{
  "num_hidden_layers": 10,
  "hidden_size": 576,
  "num_attention_heads": 9,
  "num_key_value_heads": 9,
  "head_dim": 64,
  "intermediate_size": 2304,
  "vocab_size": 38674,
  "hidden_act": "tanh_gelu",
  "norm": "rmsnorm",
  "norm_place": "pre",
  "norm_eps": 1e-05,
  "positions": "learned",
  "qk_norm": false,
  "attn_scale": 0.125,
  "bias": "none",
  "tie_word_embeddings": false,
  "parallel_block": false,
  "init": "normal",
  "init_std_qkv": 0.0238,
  "init_std_o": 0.00531,
  "init_std_up": 0.0238,
  "init_std_down": 0.00531,
  "optimizer": "muon_variant",
  "learning_rate": 0.00676,
  "lr_mult_down": 2.0,
  "lr_head": 0.00726,
  "max_grad_norm": 2.0,
  "warmup_steps": 200,
  "schedule": "cos",
  "final_lr_fraction": 0.1,
  "batch_tokens": 262144,
  "max_seq_len": 1024,
  "doc_mask": false,
  "train_tokens": 1233000000,
  "max_steps": 4704,
  "dataset": "wikipedia_en"
}
MLP neurons of a small language model. Each row is named by its layer, matrix (down: output weights) and neuron, and shows model dimensions 352-447. Each number is 50 + 10 x the weight over its row's rms, rounded and kept within 0 to 99.
After each neuron's rows, "raises" lists the tokens whose logits its output raises most directly, leaving later layers aside.

L3.down2061:51 58 41 78 40 56 58 53 46 61 47 48 63 40 63 62 39 33 59 54 55 68 37 57 53 51 44 38 50 62 60 51 66 51 45 71 47 52 44 47 58 49 52 67 46 50 49 56 51 62 53 49 48 57 49 52 47 67 40 46 55 54 62 73 64 53 47 53 58 48 50 36 53 64 46 58 32 56 48 47 63 49 39 61 43 58 30 60 50 67 51 60 52 54 63 51
raises: " times,", "ardo", "ards", " times", ".3%"

L2.down1226:49 60 47 56 54 56 59 57 61 47 54 55 52 41 50 38 66 53 46 51 48 56 50 69 63 53 51 34 42 78 37 44 32 70 33 53 31 45 60 61 64 47 37 51 56 45 49 59 49 59 47 52 49 52 54 42 46 67 56 59 45 50 62 41 64 44 41 80 46 56 49 45 57 44 60 56 59 52 45 77 53 49 54 37 49 57 66 36 45 42 47 37 63 37 55 41
raises: " own", " first", " oldest", " father,", " longest"

L2.down1549:32 64 45 46 55 41 58 48 33 49 65 51 64 32 32 49 45 57 51 50 49 51 38 50 37 61 67 42 34 58 43 51 41 43 33 36 64 59 46 43 48 48 54 48 35 53 61 37 33 47 54 46 67 47 40 52 49 53 56 49 59 50 62 49 57 64 51 49 51 35 24 48 32 67 58 57 44 58 53 55 43 41 66 49 47 72 69 46 60 45 56 64 45 60 53 50
raises: "ject", "port", "ek", "ops", "oles"

L2.down499:46 30 35 65 48 54 58 61 44 48 56 47 46 51 58 72 48 43 48 45 32 43 49 55 58 38 65 60 52 46 59 48 45 60 69 37 50 51 45 48 59 29 46 36 53 65 43 53 45 35 45 45 53 52 53 75 53 37 37 57 57 42 60 37 52 58 47 52 35 50 44 39 57 54 55 54 46 59 53 37 48 40 49 53 48 42 45 41 32 49 74 48 35 63 55 46
raises: "9%", "3%", "1%", "7%", "8%"

L3.down1581:54 57 52 63 43 41 39 46 35 79 50 57 59 35 69 34 54 59 57 47 34 58 39 58 56 64 44 32 37 58 52 38 58 56 50 65 41 42 45 39 50 46 42 44 45 58 69 51 54 48 51 64 46 35 39 60 54 74 57 70 40 34 55 61 55 59 64 44 49 50 65 45 51 39 49 45 55 65 55 53 43 38 50 51 49 43 64 52 47 46 33 59 62 42 62 59
raises: "900", "200", "300", "198", " Years:"

L2.down963:45 44 40 36 29 53 50 63 38 53 61 59 56 67 57 58 56 49 51 47 60 65 53 44 59 44 51 46 50 60 61 73 59 48 41 39 43 38 68 67 58 51 58 49 44 51 55 43 34 34 45 51 56 47 58 51 27 53 52 58 63 46 49 50 51 55 39 46 38 51 62 61 53 74 50 36 62 62 49 52 55 49 65 69 61 57 53 60 51 52 40 43 56 29 40 30
raises: " days)", "e)", "stown", "s)", " game)"

L3.down1388:44 43 48 42 55 34 46 55 35 61 50 43 43 61 61 51 59 44 55 40 53 58 50 39 50 56 34 51 52 49 50 48 53 40 48 63 50 46 61 49 46 67 70 38 40 71 39 32 46 64 51 47 53 54 50 49 35 39 64 52 45 47 48 57 35 37 59 55 52 61 46 49 52 46 56 59 57 52 54 43 53 69 54 52 56 37 38 69 36 30 57 48 49 55 57 45
raises: "\n", " Location", " Notes", " Date", " Ref."

L3.down848:45 47 53 62 49 58 42 52 37 45 49 50 44 53 36 44 46 48 41 26 39 56 65 34 33 61 42 37 37 32 28 62 61 60 39 33 42 49 61 50 52 58 59 65 45 45 44 31 47 43 34 33 53 53 77 56 53 68 54 55 37 41 49 66 42 46 40 73 48 38 67 42 44 42 40 43 35 50 45 28 48 48 57 43 51 54 32 65 55 54 70 30 46 52 49 43
raises: "ment", "til", "án", "ive", "ive,"